config.toml
head_dim = 64
init_std_down = 0.0
warmup_steps = 510
batch_tokens = 131072
MLP neurons of a small language model. Each row is named by its layer, matrix (up: input weights) and neuron, and shows model dimensions 48-303. Each number is 128 + 32 x the weight over its row's rms, rounded and kept within 0 to 255. Numbers have three digits each.
Before each neuron's rows, "fires on" lists the tokens most often at its 100 highest values on Wikipedia text that the model never trained on.

fires on: "s", ";", "ed", "ment", "en", ","
L3.up324:180152138137112153098135094105144151111133069104099104085153110121168167118152097137092065119164141076169120164136099153126103177115041091173075100081119143134127151122152117139182130161140135098077152107106173124093087089082079125136185107103098147189101133134064162114112170148093143160096155137193140189061128128145122108089198181128103149145086130085122146163105142140141185150198119090113114075112114088100085158148060090191123120094129190124075189109090141093142100156100113130130160119166117095125125130093117162119170111099118168154074073096144142136160120120156096131122137139117101155162091150177113157090110108123130132059154137093105133088071072110082142159170153091136148129110173154121186086097133137100176118181135156164129121150141107119109143174104081

fires on: " |", "s", "Music", " for", "Review"
L6.up433:185109180143087123128193086084124165186115097115090071129135168149145136077124121096056093169135169146131139090150137170102164146125131126081135126125166138137102142080078129221073179136076099113075116161178133140159190106118083121191119105127138095132107141148165103101161201081113203123144101132189105169156133145180130137185131139140121146155103170160127172114119146131114155201152108111089066053068114136100068152148152093169137121074123117104113142134170104116078102187109078152141157115149140087121109131106160100145152166137140091113083062080185143147136147098088095175056140109207156132108084161113103188150117144106172161124146132127082099136160169129136094110145132103150094123128055139137110116073142093104097122136201163117094162168103172117120136165138112

fires on: ",", " or", " and"
L6.up1407:138107092124093120124097089136154170152156098159120102112123123192116157168097154164130130160143197120152144148152124144157079169155084093110124136136133119065114070147053123140163157093118083119113136170103135077086111115178168096117138142095105175173132093070151186139127168155155051127086122225113193151072117132102158098130099104132144208119137103159113115167131125085120086126138152112149096094178082113091144114163137160187090052171113156184113126105115150126083079157112135147134184169124128168212081152167131158160138137134105108144118107112101145144094133112118146129094137116152107130141177141129132117085174114210133111209132143167152116123120118125157100113096088132157089075139096150130118186167188133108101122121125143072082124060118093038130132095149150

fires on: "==", " =="
L6.up787:083133103163125176089107126122158127128186146131088174068105151174128098135130177191157061137132172164126161138104172206136112117106153130049148126099100124120121120097149064101137117077090131122139147120046117113111104152131126113112141144148112117136088132171150092102093118137146124080124063224124136192160137109178174129151122133154096120156122132113197100125128094103139122121140077113075129090117120179118123142111142118100101143174118123087130092144115097126089084132158106124128138132154103123165097158130112135161122183159134156167184112151126097153175073105168128094133144154160076099134171116117130090096113170103094099135151137176150153137109035126146095150150149128142140115118122163088137104086140147123097134116107164107079148128101154102076091135106090

fires on: "==", " =="
L6.up564:058168106179109137097140129128144126100129082120076181122135169194127097125142143180127138161117111119126094134170182168095121150142128074090136132061135139111111140104123066087124119053129166139138167112073075126061080103129112091128137113123097136109095140169125117145156180108155095103120049168175135172142153156190125149114165095123096093103163192129136077121156121096126120152070077194073119136148135151135116120128168079112085085138154093163168090087106072075098116126101164103077091139142140122130169076104133119131099136164171148156151189137114144118151081150141137111158133169165036111135141127083190148113142114128130134158129175112160125157156069145140067173141155097150170097143129166109127103135115100137077073142112172167095131105069119111131112120131082

fires on: " and", ",", ":", " August"
L6.up1438:126114191114102145075127090053108121204126109135110086159184058157115163136113159116115072192100141128111077106137138119095100127104090121148173154163115114151146124070106177151115139031080149121175090145069108103112144127143114105166120093122067137160135169158075137151130200164161081115136129152125126119148108208121155094097089155076173161095124103111129108109191124091124113119115111151141138099155147138120109140152121097125076057140113106131186108144058078134084096114115101086099161123153119171124094123104174141223078161163163120088064136097103121182158158124148139149142133151142127117149103122122147122149189112241136165122141110080178083134137112164100083159165109069165111094096200093107126185119128156133091092183084097144083066110145167087148113147166153

fires on: "==", " =="
L6.up1411:113110103134145121150155145117104125133126109128142181114143151143115127138154127199123090124122139094157083145117120156125135189118152118055178171093126150115130134172156088151091127027147137140151138174059108138082130102145150109115123062136090086124088138168099115101135170140118106120099082178137084142163145107139143103107189127132098114139150121105180118120144072105103130136109099176106134135148130114107120159128147116133161075141148096123151106127126127209073161135155199110086110160157119117152140090099163129125069177147131147156169173147122208155140067115162092121174126148159083066108183058150159092113129136150125135190154150164149112114158102103142110180126155160184164090098152160103172108118114123158143115116088150128116124064086102117113097107110130

fires on: " member", " of", "er", " president", " manager", " co"
L3.up1916:043133202095091147109097167131167048134092101110128164158110160211111132136128103130145111150173129179186157105170114164132156145127127055067174146071144128133144150139111105148146129127131133113144092133118159152147114173144137108176091094177134114072098186155140085189134199161126118082121122119165112102128175134177107127132085083164081077157095151088143120079114112163161133100145106184130185154146104126119063125162186063152129138114157120126110108172131149134126125132138139139064104158102131124152083136108151078114088136147098188162189125059104102134134161083192110159175128097112040130154095126150095101091051129136155112089157145138105108162179115116104090179138136171112108103165212124124132109126131114162098116112085140143156120133068141151107107065097142

fires on: "==", " =="
L6.up1390:097192124116123114132113122125167145139091095133125125117120157161150120131173168193133051135124142104179089144128127145101085163110139101082145159102132128090123121120150099119111143076122157142136140149079117169066082106102115092130163112152103110114090143159125106131147201155147067080092091171140142147124130110175124121125187116149077114127131148138160121083153103077089093113105085130081152121153074110101130169141130114140141065155150095100137106104128080156067123144139176116050080154136151104177107092137158140164087149162131166164158140129119205116140091148133117120174164186191077067123131078073168109147174130146171105169149151148166075140185096127136132183168169122129162094096145137121125120155139097135051104150109151145081129085091119095139100081124133

fires on: "==", " =="
L6.up1174:088185127124109157121108147085153139152108076122127123139124185142120102142169165193163114132109118074160146169129114111134098171066149090063110129120112107092118150131140075119117137074099126147139162144070086093097091128128119097144147072175110155095094139144163114130132197160161138034114093173125120170072108095127114151148153106151084149100092159140147127123130132047092084120108109147089179114145100154123120150157135124147108122135144066120117096131147096156082181158091185099055086162151124049144109094108119112172107139123156162161172142134140179094113089141142135140196112141192130063129114099089166101090123104151152131151078153129146112118118076136140118179124162090141159046086189129119111121147122096177081139106077183149098140102054161083111100102098090